python train.py --n_layer=11 --d_model=256 --n_head=8 --n_kv_head=8 --head_dim=32 --d_mlp=1024 --vocab_size=8192 --activation="relu" --norm="rmsnorm" --norm_place="pre" --norm_eps=1e-05 --positions="rope" --rope_base=2060.0 --rope_fraction=1.0 --qk_norm=false --attn_scale=0.177 --bias="none" --tie_embeddings=false --parallel_block=false --init="normal" --init_std_qkv=0.0401 --init_std_o=0.00854 --init_std_up=0.0401 --init_std_down=0.00427 --init_mimetic=0.5 --optimizer="adamw" --lr=0.00164 --lr_mult_up=0.613 --beta1=0.9 --beta2=0.99 --lr_head=0.00593 --grad_clip=0.5 --warmup_steps=517 --schedule="wsd" --decay_fraction=0.61 --decay_shape="linear" --final_lr_fraction=0.0 --batch_tokens=65536 --seq_len=256 --doc_mask=true --train_tokens=412500000 --steps=6295 --dataset="wikipedia_en"
MLP neurons of a small language model. Each row is named by its layer, matrix (up: input weights; down: output weights) and neuron, and shows model dimensions 80-207. Each number is 500 + 40 x the weight over its row's rms, rounded and kept within 0 to 999. Numbers have three digits each.
After each neuron's rows, "fires before" lists the tokens most often just after its 100 highest values on Wikipedia text that the model never trained on; "fires on" lists the tokens most often at its 100 highest values on Wikipedia text that the model never trained on.

L6.up888:625468523479462468522527450506496529500463553448494461519535516523487522494456453615453503554520501402465478494495424536536592498480551523515570491535511495497490545557452482452559481538494553465499498486492535514530446458446502487494513436538522512591432546510509472481481448520487500471476453581446475566526525505427454514497503455536538527527616512438466510470538505476500474452520
L6.down888:494479527511436503487494483480531517541492465486438471519527519438506530511442457416468488550461473519529475558491541498487426493519537553499526428468531506492549417522510511446488498532450478475545499526525472514511543555502494569527487512459501574577461485472484530603539517486521541523488473463449599523554562455505493493507493476516477527420527491469433540519413502568519492395402
fires before: "1", "2", "ff"
fires on: " ", "-", " She", "."

L6.up876:502505546457567419485491573441521534501446518512500513500589485496490478459460530542545432498574414441495528532539513464459547484482464482486445448492486502436510481539529530515493475496482465568427532486516576472541455510468559543519427492518518472538496462471482509484471522544496522454518474438529562528504451546519545453436475511496598514469417569519447508446633566539545440468416
L6.down876:485485485458536479476550537472457492423496530504548493506547473502495504537477502539466503454542477479497550538483499514462573491466509506494471452478478478529520526517501508502494501504475525559443506458501526462485460476492541448488489502516519526452543480512539477493473463521520480485496465528493572518145486493465537493482471514498577508544499493478513558399509499483521462529439
fires before: "9", "\n", "0", "8"
fires on: "1", "==", "2"

L8.up937:538467517484521544584497460456479475421459494472508469510559510543487416497517452510438487468543454482485499532481435514494442454495485487489492447499520464446486480462478463502491494492484431556444490502496474571545521495464502472518528488566548526535515501555483563531400527551505490558498439491557513497516439429506478489498404491553487493494484504461523620508493521532578472461461
L8.down937:518526616536479491504513548480544486446457495457535527428527465490431465466482520409482491473491495524501490488350454526561534539502434616493447524533491550485524576500551500461517522446558492464473518470525512529514529485523559465457544496514541515522458463471537552438514518516474464459490519545475469480537489520481527554445497519520426540526461478531430477522491492478524455482507
fires before: "5", "6", "4", "7", "9", "8"
fires on: "9", "0", "1", "2", "6", "'"

L6.up824:495465481483414468512564448494485472603494499565517498526532483495551540502510545507519527484551449482474545534503461493486568459504586497583473506501506484488503497450569453564514518520525519453541477475513472463493502527527592487500526477455510448549439531449510405501430464487499522524526363557556548534515440525463478506457456497498530477540494506442476504494494519575486554494470
L6.down824:500572505454506523415563494499444463493533472451489423469425549464548490482606426518481529510464517535495477523481513524483484532502515509488549449514468492526559463517586539491487517519499490536435449554575560540490462436516446497456421519493443509531489518481508481439507512567466521488496503383561561485456533497484528518572558464543548532512459477513550505457524476503479549522452
fires before: "1", "2", "0", ","
fires on: "0", "3", "end"

L3.up994:503542514451491457508569452461526469519518429546493542520532529545452472484493498552498482511478483511496556518501550502510534448420498483494513482475552518531510532526522550474557450517442547555562536493544457555527430543525486545474515461473443492478510458489532509531437422530468583419510504455501498499519561597541478470527412493487502512466444529517468432557566493555570560504523
L3.down994:497436524504488569530479481513517528431543594488537557488476544455478519519531474444504483478525515460527522538448466500492513510502603516499463495583506452477502437512499515458472515451561424442569464424494584497475586521556530488522552576496527493526477508531477478467573570518400482493515461563506480524422454474494552535544530514521498492476527540478538562457406540444527412598528
fires before: " |", ".", "–", "0", ":"
fires on: "5", "4", "6"

L8.up853:531532521468456504499547497504499512481499513485518507487485463423527463448507481481508463509482488479476519558545533532494553450508526511504482543507485486531499436576500510540483528558516542533415523485516441462612405531530436510431488504484500553532482522437531539462474504529462462473507474479551564493504539542547554478490510543535477512547493569473483560409507454512517481451486
L8.down853:513484538483546517492505561429495495461495484492478478480546515496519462463459532472439509558495521488441552477513514461468473488504573541559467473469470555606510502472485516523527440488497399533509475460479515442458502460564490512465475467486478532558567509477427464464476509448486532464517548463569494550268468545503489491479508481469545515510499451420533415464529506487502496432469
fires before: "\n", "1", "9", "2"
fires on: "\n", " ", "1"

L8.up568:541472527452474494435502494515460497505445546499472511558455523444487471510472468452507401511535505456436436535521527531501507435449485508541528418546499542507441518461503537484518459508542437512436487471490495522506437555453460477425495494432545535468510463495544439556484528532501431558463447525528477431536454493457488461466457561594546567526396479516465553504441547463487455453452
L8.down568:491484467428509471518468486581573526582469437449540546472484463453528498480435478471548526506507551508516536541436485570537499427510513485527560490486486471469513513505444478423511505481453508422478485457551446529534494499475457544514441515557523542538456427563494502510510499513491437515523504464451516431485465544447435515488543488397414472465500452461523486583512404436519522553545
fires before: "6", "8", "9", "7", "5"
fires on: "1", "9", "0", "Pro", "Comp"

L8.up1019:553546532508465535513547517458546539489495511542505557523469409579478548514397527534471536504524497441532481479495555537517469501521565469461518464500517469546493504546534477547467473558444526510472431599481531491549503454519502531486467493462525512562480539509505461445400467488553493512533467447475495502508501534546487543442454528504530524559545452453474448457518534494502517436498
L8.down1019:577557478478462521482465479478473529559513467497475496434462524423515482537485469441544514457485487484483539508451550499503507485540576582471498466530531500519608454559558505526536467488490504472522463528547530547426434529504494544503442476504422536602505515515486508522531500576479443549518428492512577567492539517472500564485535452469463502495502474469530458435538586554518526460413
fires before: "1", "2"
fires on: " ", " ("

L6.up835:429485466488554502574517492458490471460521556507496587492473475503442502501511493523479434545514459523429523561440590501419573492493548519528501516518470548565489535483501439538549521501468517490498555486471530453506433486619562499484519538420565501414531490558480542494436489518499487429434390455513518555526461556458508577439563508534618506534511506478512494492452509495476464398504
L6.down835:510513512397523451456560548537488548446506502426459581513438467465534457508476518513521446496526489504532450489508458590443458473458462502493399487532510584521542471508535492516460482550541456481510591486530556467466453514498537496499493408505522527457522403593519539547483591434510459545523499477535494477476501530520477457475521501494515505544489536482557513485511451554530485437461
fires before: "\n"
fires on: "\n", "==", " M", " =="

L3.up934:453495510514545493559494423443512445521475486516552585625532488524530441447503553511464439447497477428461518477486543512468499509539525451505554553495524490494473488596440575464465509494490521535495557550493544509486438518530463468489380467481474482499546511470490491524491532525504553442463478449421500506529434473483462484499519530527555532499510454508509508492552497479481520464479
L3.down934:546512528516508502494467418536475569479555535404448449423471445439509513472500470523496553534434476596568538490434476574476511554463444494473508451553461498443556514486509478556473501447447455510546541463523533535443539399493450476557564545538469438484452478547536483461566478429485469479485526523500486493380556466439569483580474467484487475442526464502476537502458525523494439578464
fires before: ",", " –", ".", " |", "–", " and"
fires on: "2", "3", "1", "4", "6", "ong"

L3.up246:546454523455513538505548518392469502490498523572431536513525417572419488531508425508480473494418556489481492472542428466503509452403518472511530505497483566508502499551494474472483449515480511519484523485506516552553524558503419570486394503469529507507486533526477505439486456490526462520421535488547586515529495541541463477495551472508544471439482455504430487498501416564499526494515
L3.down246:526527535479498498613499482502541540516510445478539540523523549468541497540471478458488469487536488587532515530523475479496480497463554526573524492459517429484498468532441473478497601484587492478495560484582492492492499501516547538528556506513480488453529524496533555508521473415437539497475415523483463538346488453481536469597539501569515531415528514538495465552476458540490430590569
fires before: " |", ".", "0", ",", ";", "–"
fires on: "0", "6", "1"

L3.up236:532488473554491501486555552491413523515527500497529472500443496444474461534480463571484462522475502530453484506512490527479520524456485524565424474505472539537401486505523490566408513432543488503447511513504492500398489446443548495493477473541492462503455451502402493546514490554535514492516538524515464529519499554529454504535471488491562417545500533476475562608476472497533499492529
L3.down236:540536452553449510452546540503480499485501462442505471459586577497487437508458479493570484481524462572516552488416462500486524480521471408469506505522438564450497451467468476547495481504557475503433503450489533503441550473518529507463537519459517521473546554508566502531462563525467490517536518523571556504517427444526518523429423547490469466513498470474557398562500519462515428435470
fires before: "0", "1", "2", "4", "3", "5"
fires on: "2"

L8.up284:381446517540544548516460463523496503476495449414576512459522474537492524451496523432466395544530530478450531541513548501491513476461508568474474516489429506479508507491508526488494487484564497558472513542523565514546488516446534515544409544528532483460441528465553518553445455522487464475474481478510553537491542450494542532489497470503540484571507498498490498480481513512463462411493
L8.down284:528500506482457491467425500486499521522499521533530519494553531507457498506477478483487506530524486495541491468476432452535488530454477499522417478448529490474468524453447460448526497474449553480540475515507530508461480519502527471444549490494520541469517464559527471481545528528440484481509492474516510568275509499446435542501545475488476489434526505435425523473542476585535495533519
fires before: "0", "\n", " The"
fires on: ".", "2", "T", "\n"

L8.up686:434503545484527482502501532488548494440517553458518500484574434437506522463431488521474472508547472443485529483508518444513519468473509557493445441455505525450512523490492518526512468503457470561437486540526485471587385473460538504454457501526547459459494518481469502481443558532478448540492464490531588515448465571488507454420454530543544468559422514464465529422529454558492489527467
L8.down686:482514481494498510510483513517521497480535506509525512498508502487485499500496519463478489547518534476480492503483502498484506533522482501518502502458494479510495518468505493529488544482477546561438500475503509502560471506493517507481498526526551494509549483523543494490476494487496518499510456512491505499108489461515509509471530515486483507507530478477502500486526507506495488604468
fires before: "\n", "==="
fires on: "\n", "1"

L3.up458:446477527446474464538541504553520513538533446435534508519543447501438482468459478546429447603532412422443513514515485439472471518537537488535551425498531521525481518448502490507515502508498552455464503558521530492526450554510581541474486495467498456502450474526521519536445472545471453400569477475555587527491530578529432466507444449520525473489594495458469520446466545549535467475479
L3.down458:521458564484511568528495418471481494424452537582473521394436509480444448542560552507544525423476506473534479505518481472447476492466469512490453475498535538483524587487525529465457489526438498556465494430473584507556503451488402519462523541468452524439516524476537525474511493389549498560482477490460479516387462480513536513463531482522532533493480447503480524479471551529447515400531
fires before: "\n", "-", " The"
fires on: ":", "\n", "\".", ".\"", " ("

L8.up459:467515521522451491510470451461529444539534538475446500524518446461490529508478427496459466538500437382493519534502520506452484466546532518475475458462533526471495483531444475537480474537492442576430493601514533467528387534518533528478545474460635487501520507511543446442468464531424460494503445461560548582459533533526528532488474471468534505509515534512495530402509527499558459495523
L8.down459:511480494493469492487474537520495481504530483520460501477452543480511514543506459437454525592485501493449492471494489494478519530506522524452470493489555493522479479483447508539481551480495533481527489509472481486523452468446530472487488530481508548504547498552523456435475542501462514494493455530515511498154532493513572513499458469498470517453513513514520516492515522480488505599474
fires before: "\n", " ", "-", "==="
fires on: "\n", "|", "0"

L8.up21:515475471396512437495532499504453483440496558521508533516592527448514546476465466514445505531561445470502484456478485491513481496463542582513500440442489534456500575487456524511481528449468504494472481519489511498527443535492508563481490497525545501473502503523465489493450535539473527496554428496527547510498380523440532402458450496480503463554388564455519481428515498532543471501465
L8.down21:500492443480521459499512523521477508462490507483506488465529528502497510530480524490504514516458500511489505443455547456543506497448513522505484532455545481486505480483460484472526542471481506494505478494511492492528496486462462475472555453520521464533472466484493472525459497472544488482528509483479501499129496521484507476509483495483479511489485494503525499481515488494515502633483
fires before: "9", "8", "7", "5"
fires on: "1", "0"

L8.up422:483542528525588509494467555517467461416501530515540540544593518477556428513513490491479458500522505458486493494459490469516482473480494503584414531487502553417539470525520546533496497476547430512512501499502495460486445551538544463497464515543511544492508505511529542412478518631508488416464480486510542518471432491500484460434460476581565500521403499496518538417566476550457487478426
L8.down422:499543482477510491574499574502470496494538500467489490483476493485522562473491472412492525553509512485519508496501480484441454515489507520526456517483515501473510483468532504501466518522523473517483483474454516530527521548505506516514506509554527500459579515512517467545485570511500475493473475459502506536133512469518506511500472506482464465514534541493491487502444494559534458533496
fires before: "\n", "9", "0", "|"
fires on: "\n", "1", "2"

L6.up63:502513522546496482549488452525531442521430648481544543482581451462489515498422500543447494582520471505416505483518554446530520532451497582503523518548449532492531539472490502474456506508456559521482479495547530546463484462514537447589461503454503511463461453546461416475462429547443531570467467497492488486518394507509451498475489460534510538579474552495485544500478471477541538547479
L6.down63:464554515493539445498518494617512506471578479496435517519468536534465480468494432538602533547533540515534488471440496488492527438561478472594478431498548509480497557490527425450498505504517470466601472460473485513474527498520497471542515538491531522526492508517453539497510561480462472469507562579533492541538472473475496506469547489458473536545493451463464551507456461516536473509447
fires before: "0", "4", "9", "1", "5", "8"
fires on: "1", "2", "3", "9", "8", "7"

L8.up187:528552508413491423490540460550474489514481449552507438569500507558443462548455476544491483512521491441505500483511486432411473454473438616507469496529529457517489450537507475542488453553520526528501463576564483530454505547526547496530492520479477540504556517521622531539491437514479482552503460513514535529501580511557490440448463470476523616474505482532464537472515462499496484436469
L8.down187:529444551510445479528477530559535520485489537516490590448534532493505525504465513492486502470593499455471433519532509537513519523539517502509432438490554511495425545440419453533567535527503507554526515459476502509469510481457485526525518594481540474485543495555457511499484606485501507535470493497496492516264443411472521535506450498514456537477478476463537506532493564517517479584519
fires before: " ", " the"
fires on: "|", "In", "ail", "On"

L5.up258:556482476466500491498553529518488538500454548452453512552581501517478465483504501500425429470507439478472523499497510465528540446511605505533549481503527504518498485542446520522517492438465521477499490572550443596580483538490493469483492512543517497469514438503491553538392506542424442570522407451466532454531523497521473556483479515470469560514468487491501528474557592526532490457526
L5.down258:557462486480544554408547523446469483472487591484555478555541459449468460516513486440449462516433499488510572499469449545524567513473460545506513441500519522443554455494545428459551425536508512487487564492569455532521531463514548487480539458516505583544504492517491481486495537531527509412562490516504503469547490475518555561456489492493415597411489507423504456477546441563499519436460
fires before: "6", "7", "5", "9"
fires on: " ", "1", "\n", "9", "2", "0"

L8.up797:483497506514535472502526480477511519537432507527526438541495400572471513457550541438556544541520468450469470511491457433514497512422524541457552548411534567593520522475522454502476515510462495516390503526506523488543474417446504508503427479475546458475485529492513454499503500532554509524484473471485481501475520509486486537474506575515521480477493495581499494457451525518527502427475
L8.down797:448511507470499519477473460514489530460481504494462506484467516505481539509527503485478451479529506498471513503481483517496498538477491474530510429457550558519479547502469486455461494477496522503491477505458579505504526540492494469517503486527495499448488492459473451544485507455529494508516512476485475499206505468504503537501551475434523478416499494611492519452504495540519465587537
fires before: " ", "\n"
fires on: " |", "."

L6.up590:512490490444534489507500526444535460475495539511528474523561492529493487512510508557527488489540417445494508499492503444460505495468444531504468442471478487483496473520503456531493476519469466563412506507554519487481437485465558498484462486511539476509473463498478481438520496598480502495519457401546602521455510605494555474467456456512556570447444489501446552419530460484484458525497
L6.down590:504474478480528477467514489491482516500515502459534461476543533506484519528485550546487519518533500443475535459479513509479567494497459487491500488486494452483475526471474486525511496523484505532461494470499479469564452464485508499513507531514524506511546463575520494521458510496482500459524456543531563504180481452478548498469465500460568486500435511459543517437533529456516457559472
fires before: " "
fires on: "|"

L3.up336:474474518520542481480597469492533513520441476509493489541493532443536450558541451631555454551465439513500487487471543553468512571502400533510483500587505505511477529513494540527475410468466487525514458507532524516507613487516520493528517532471497520498502551498482445484449437514457526514537624398504458545533536518521471470426465429460530528443504448508471481493521538505488526509467
L3.down336:483545516509429466526554488463467472483510494519472541528567494508455475478491460500480444431544525421449523554473411428473520404534567505535564455529484492499476527530473516472556530555547528504520531477488443476498410489502504489455519520490476487535494448540486539462574545495489427457452491541473499556376463467542467546525516542538516464470494495532535554510500559426502407521495
fires before: " |", "–", ")", ";", " –"
fires on: "9", "8", "2", "0", " in"

L5.up714:507537461440512559515574526464534484513496519484512534491540460502445460488495528517416511445470459524503501458484481486508506464456585486502459473552448491468450489566478418556477556540553434472462551482470493561564570516503475531488514479498535487508513419514589501473469497507491497527467473464491517493512519516533472408501555494513516510488494482494503571482410552453448444462523
L5.down714:511448507499569464474512498512550495511496557487564443531460487501491495435572526509504520525491478514512510552435476563554550535533426559521477554487517555459551508497457504461480462498431533545473510485483503574472493508462520524478487467508495493500489480549489499491493505497498485509556507536522480481561498512502572534414461489492462548449514593426454527428570503572506539490553
fires before: "6", "5", "7", "at"
fires on: "1", " =", "2", "0", " ", "ous"

L3.up431:484416513489406500500470494464463468468528469444501491470478523484471414467541501495451527575512386487484561493521506487456454521531520586501540485543499505540504501463526433499541490535498574449495533526470543542474491503533622481563487507438546513572469478442511509497516485446481498450534423408514553515529511562538497548491419527478559494459512503466413490474483588527496520460500
L3.down431:532493463418520453475551492480495513361505527544433575529467493513533515539469500535507473508539507485456478515526467540482602487486476464568403521450449602517553491483569449500441488463502465534496527447524591466508516513505481474514458437468462506439509450511495588527430513508454486546450565554446464522534440455559566493426486477527510548451481490489471520489501525562464485437542
fires before: "\n", "born"
fires on: "===", "==", "\n", " (", " ==="

L5.up376:548526481527420461520489493496481438509520458512473590496506502489485459498465535610492504576493429539426491499531537436542639552500497525541455470490400543491540512477529437499505494489525477466505563454481469533514498515475531474486497469479577428561485527506480525527541469472497477455473411486489564478558466524511470500456481459447548492513484483505435453475530533486532485516535
L5.down376:553460523482609512508564549574495560484518546517494506476412499546507454473474481488564496487472520402512486538463526423448521550488480459557475453477532509474509550482458532455477513480523496447522522541447493435473574527508503525498512537474477451510530475474521550487538533458442430480486540490530551510494519466478482579540543396548467464498476473466529557480433506493511443478505
fires before: "\n", "s"
fires on: "\n", " ", " \"", ":", "'"

L5.up240:504439533573576506525518524508442499541498532496528479502526498454436502541489501545501440464507421492484549514543452449514500508465537477503516483503386491501492454492527496635490499433530495564505519460479504536496560457543576515478535492479536465512486557472478484419493523579475514431525510493535570619537506504548501446483459495520538470526472537471486468516466482489529480441452
L5.down240:485568413527526424527480478511465489571481480497453455450576589464474450463465494536507494510522438483483532508509471573532469551483500513508483473445426454480488482512428448523490499507557456537531549505382500550487493457502503514500464521505506508480543529500529486495396527511523500517413501466611530531521526483528466456527455485482481564503485521477550431528550616467524482484403
fires before: "3", "1", "4", "5", "0", "2"
fires on: "2", ":"

L6.up947:544557510439515497489486527510478465437491495418541539528544472497501468455462522481542464552481436480532526498488557453514541495469454528515407500456539537499483520534500545518501443515482426554441493488499512483536416519489549505501409421540517424494498503562520555471507494493465487434497463428568555545507448539517489473448445527493592605512461548493460545404518480522448469472543
L6.down947:469479531472515469497442544477518526447551519475517572477472539468471496440507481495512491557568448479503506543486473458525541494525501525464427511470487474510535517526502473508473556498502450488473545461450574488498450554470534520423497511533508537440550473494521490509537478541437520511521453514485551479316506474525520516481468530382495487466517525457498547493473453528496529456493
fires before: "\n", "-"
fires on: "\n", "=="

L3.up279:491489545510527416466478515503474444518464509529487486481513513491539399506535539504439499449407453518513398499474483489491491455493434530561511458479466453539486422539592445504565549528534522499466469458505534581506522522480483472473502403510575536533477518478596511483523521549538461478416562496492534585520536563527498502503474504582473511498475469527443466444521506536530478394477
L3.down279:447495422529509458518522472514522513427527544448485528512504536515444574520477418511534506528562484432479509498486558534485474543465534463446521482526535560470436600473487506509470425516475426500468499511465467446514440490575482556577476523474410455531490494476441505452526449492483504481520443463518476464518415472517498508465541429483642487505535518527496519545426469525434479515454
fires before: " |", " ", " —", "–", "9"
fires on: " |", "0", "1", "oss", "3"

L6.up799:535501559495473448476507481442643438521395503474504456505524497516544448481502490528509381463570543567510474501511416456482521471453511479515490489481531569503537465481495558481513462497491516560491477533576525508450512530533581514502554424458483553564499454547576418526461374517509509468500501487496528560530511536489437466500533579551460509470458462492460476473573458501467435501510
L6.down799:513457535471469518566518488457506480512541516477486534516411456477511468482489427483545480507580521442534480534493481520477511567506546479510472475536539441508418493483516470564454476513540511473470503448427567516504536506513531507508505551467496485354479483570408497502517508414512490554457484527537516470456487567545508509463502496491514547492401464576494499511465599493629417446489
fires before: " |", "9", "0", "."
fires on: "1", "-", "7", "5", "9", "6"

L3.up798:475502580518493543512497480460554478478479516438430512452553519531513500502543563506500442491490514541479506529553540452502493515508568482550537526557466509432524455545448449525569514490469520548444535546451455574543477482535457475478447545490488468440510477508471545502438471502511463531497559465494522494546500531531496545502487510501483630523433501470447464474493518378479496430462
L3.down798:539451497531454533495523467507480485533473456479453480532593464467513508434565469518448527492528462488513563473441479501523507474499527507459505475495460525505517503464521495490494495485535526579560549485573507534498487416436535462521504505511505549451564502527496553470512506441476523476469471509559517505480495477476529521516449537492517424454499496437492396468589414573492533507559
fires before: "6", "5", "4", "7", "9"
fires on: "1", "9", "0", "2", "\n"

L8.up764:568493532463493490453462428485513464413539558461461506519487494524502490473478486475367484552554472498438495519551462459480510461547483480562475494507451562487497490522526529467576501531577417508600424478517503472465493492482506504426502430497491540548504463506515514435542525529443478558573432550493531529522474528438455459438484535580510470516400465502415495470524435522485571468529
L8.down764:461553517514519486448509450541515492511536508429502545452479444509500554526541472569475509528504480586537459453543517535466553510445500527450545468484507453462494484545476618532502525481460471477445507465509447553520506483462524477558492481557511515550504434567491502433532490534561515518442467486451499464444525545428454456561462418475504506456465464509480499496451510511450549544533
fires before: "9", "8"
fires on: "1", "9"

L5.up132:433435514478508540528485525467513447446528490457494492530560395543434456505575471467495502476500517431496496525472516450491509449446548498532478473446499571437492496536515520450494480507487521590459466527506517489558444584450522487521443510544534573504475478448524434478497556573488486517470532420542580485509524585503486453449468506478532431548446474521494498483550523530486498489474
L5.down132:446496555468470464480446476512597483432487572473473571567497524476468573466483431480462499608537461475506562524474484444474522510512506507509458490448546530433458527503469490546489520517470492475480526476507490516550429505431445513367514466519501555537504484584508506426449530487439468523582419503517532480423464486459514484471393502491506567480516546519482478427525506511488485544499
fires before: "\n", "1", "-"
fires on: "\n", "0"

L3.up624:491438555427535512557490503496489523457497471506452540445533486523501442521475492494438396519464494528450495532533528480454575518491521545545456485498471534440447544539575524493497486481412500538452512531529502505524464517555550474484519491518511513561465464529545538493528390504505528472469485453539594510498508454506512564463530480488571496561539558484488446453524434545459482482472
L3.down624:580482502453490474450542478473494510564463560496528564475404564531466490506475544545541526468524526434487501465480521505457497488549561508520451521478496573507480438415516473452511501460503469532470515440495610486487489387415509513531470525478507477543564534489562532405526524468534473510470520499479527446454564458492559537463418499497589488520522510508471531476495573539431532498538
fires before: "\n", "==", "born", "The", "1"
fires on: "\n", " ("

L6.up586:480543545532557454552567517513563524471364555506538485585550526539473452560479539527500509514534488446461480481484525533478433519481427549535501530418482551447460493501468520444505484499497504586458518587521450537479492542450543562496486459509551449526517501514521535461458490498438438457560497437482496546495451533428535464482404476509556506522517491535463577513520488512451466531482
L6.down586:466495470484488505511422493442508453456503516474523491470533495493530504488479531495488478438474487500514528435498474457456577516526482569491491511471477534504496507487489539480493537459461491540518514464495523455521441470451441520533432514513552504454565495547448482507482501506568473508494489488555527445260488510456588522507542494510483488462465531505550454455555522487520510553457
fires before: " ", " G"
fires on: "|"

L6.up210:438383484595541468532478520531538502522471539496499478457526500426524456487517484518550518507471412555500461451484602467479562505498522563449481532500468480463497479541535543537531483504504455519521523576546512524507499484596480448475501485454552500542468515472539433461506505563445503479544502428576492579510499544520441567542447504471494554537470565481425453487535506498533580505480
L6.down210:423515467517535453459522489475503493471563506522504501416481571513458479506570401515550497484526558480458527555494454573492569559555496485537534487562482516468405478464487498581546535499472515527456550469493526518503497524516476532471484603521470518474447491477469536547559489454522526500473483517508566487518567499523537448544495482460444438509499460532576589478501548499490449501537
fires before: "0", "1", "2", "3", "4"
fires on: "0", "9", "8"

L6.up854:483460508448559542515511478471471528471468473463554563513522443482497473556462506493540486497416516479472522483466520529517520532472490494546483498471479575476432528521526466543426531501489522522477538408425489528487503542480533515459459529518465471549489570522537445499528513542471547577515466448559535442550505561514549521534526491509565526508542490520478448539453550469490491458557
L6.down854:505461531494434429496469461499496528552513529582503538470461480519541521487496444520470481556587490493504444501472476491469486432537538498469476461514486478509486526509463530431499447454472517468483478557561580507518462505507483547520569478497566498542417517560451509527526543481415490483537491555442472513433529501462461495455518528502455455525462503518487521472481483482539526586535
fires before: "0", "8", " m", "7", "5", " |"
fires on: "0", "1", "7", "4", "5", "P"

L8.up179:501558531454504485497489527492440462449464533457535476519547504500483545465502497496487522525552432402495457493437525438481501523488500547479463461460516521447487538442517495475503506556506468515506486458554522588507451460496538518545457532454533412440474497510534477502399556533494514489593483517483522492466502552453584494496497462475544576532487590494504505449515534508545502488574
L8.down179:476528451508462494498526598503514541507533506540510470479516508497496468543491501486456483546467539494440578510513486508499502530455542484516503510477472470522478551513494510513490542494515505526507504484546532468463478545484479471454522483500553457492551504488523515448508456471464476510509423491489492521121506476515473502500512501467505520463480492532512520508482460489499514545483
fires before: "\n", "-", "9", " "
fires on: "\n", "1", "|", "0", "=="

L5.up846:555508524485485504469486480511524457504501523467524524565499515459462467591485487576461434379508421445481466503479502473542450460500525507452481481500521445521475482549569514521476563461516550546525528502526440549485522435512607553382520391430505546507448450547539514526530522563484432516485501531439431565515491515444548492512449515485500552524463491524416504524507556551486519465510
L5.down846:462475493493510522536535492497465628514475504542496475526516476566434561478488432435484475535442509531494496430497477544541509501410450491444463477476503527452455496577464562505513487457480426526509547517488498440514511509533478509553511581587461550566511478520526491522504427469603541579498471436481485488456532437492557549511504534541560488472513515560570497458441482423440486496506
fires before: " |", " "
fires on: "2", "5", "4", "3", "8", "op"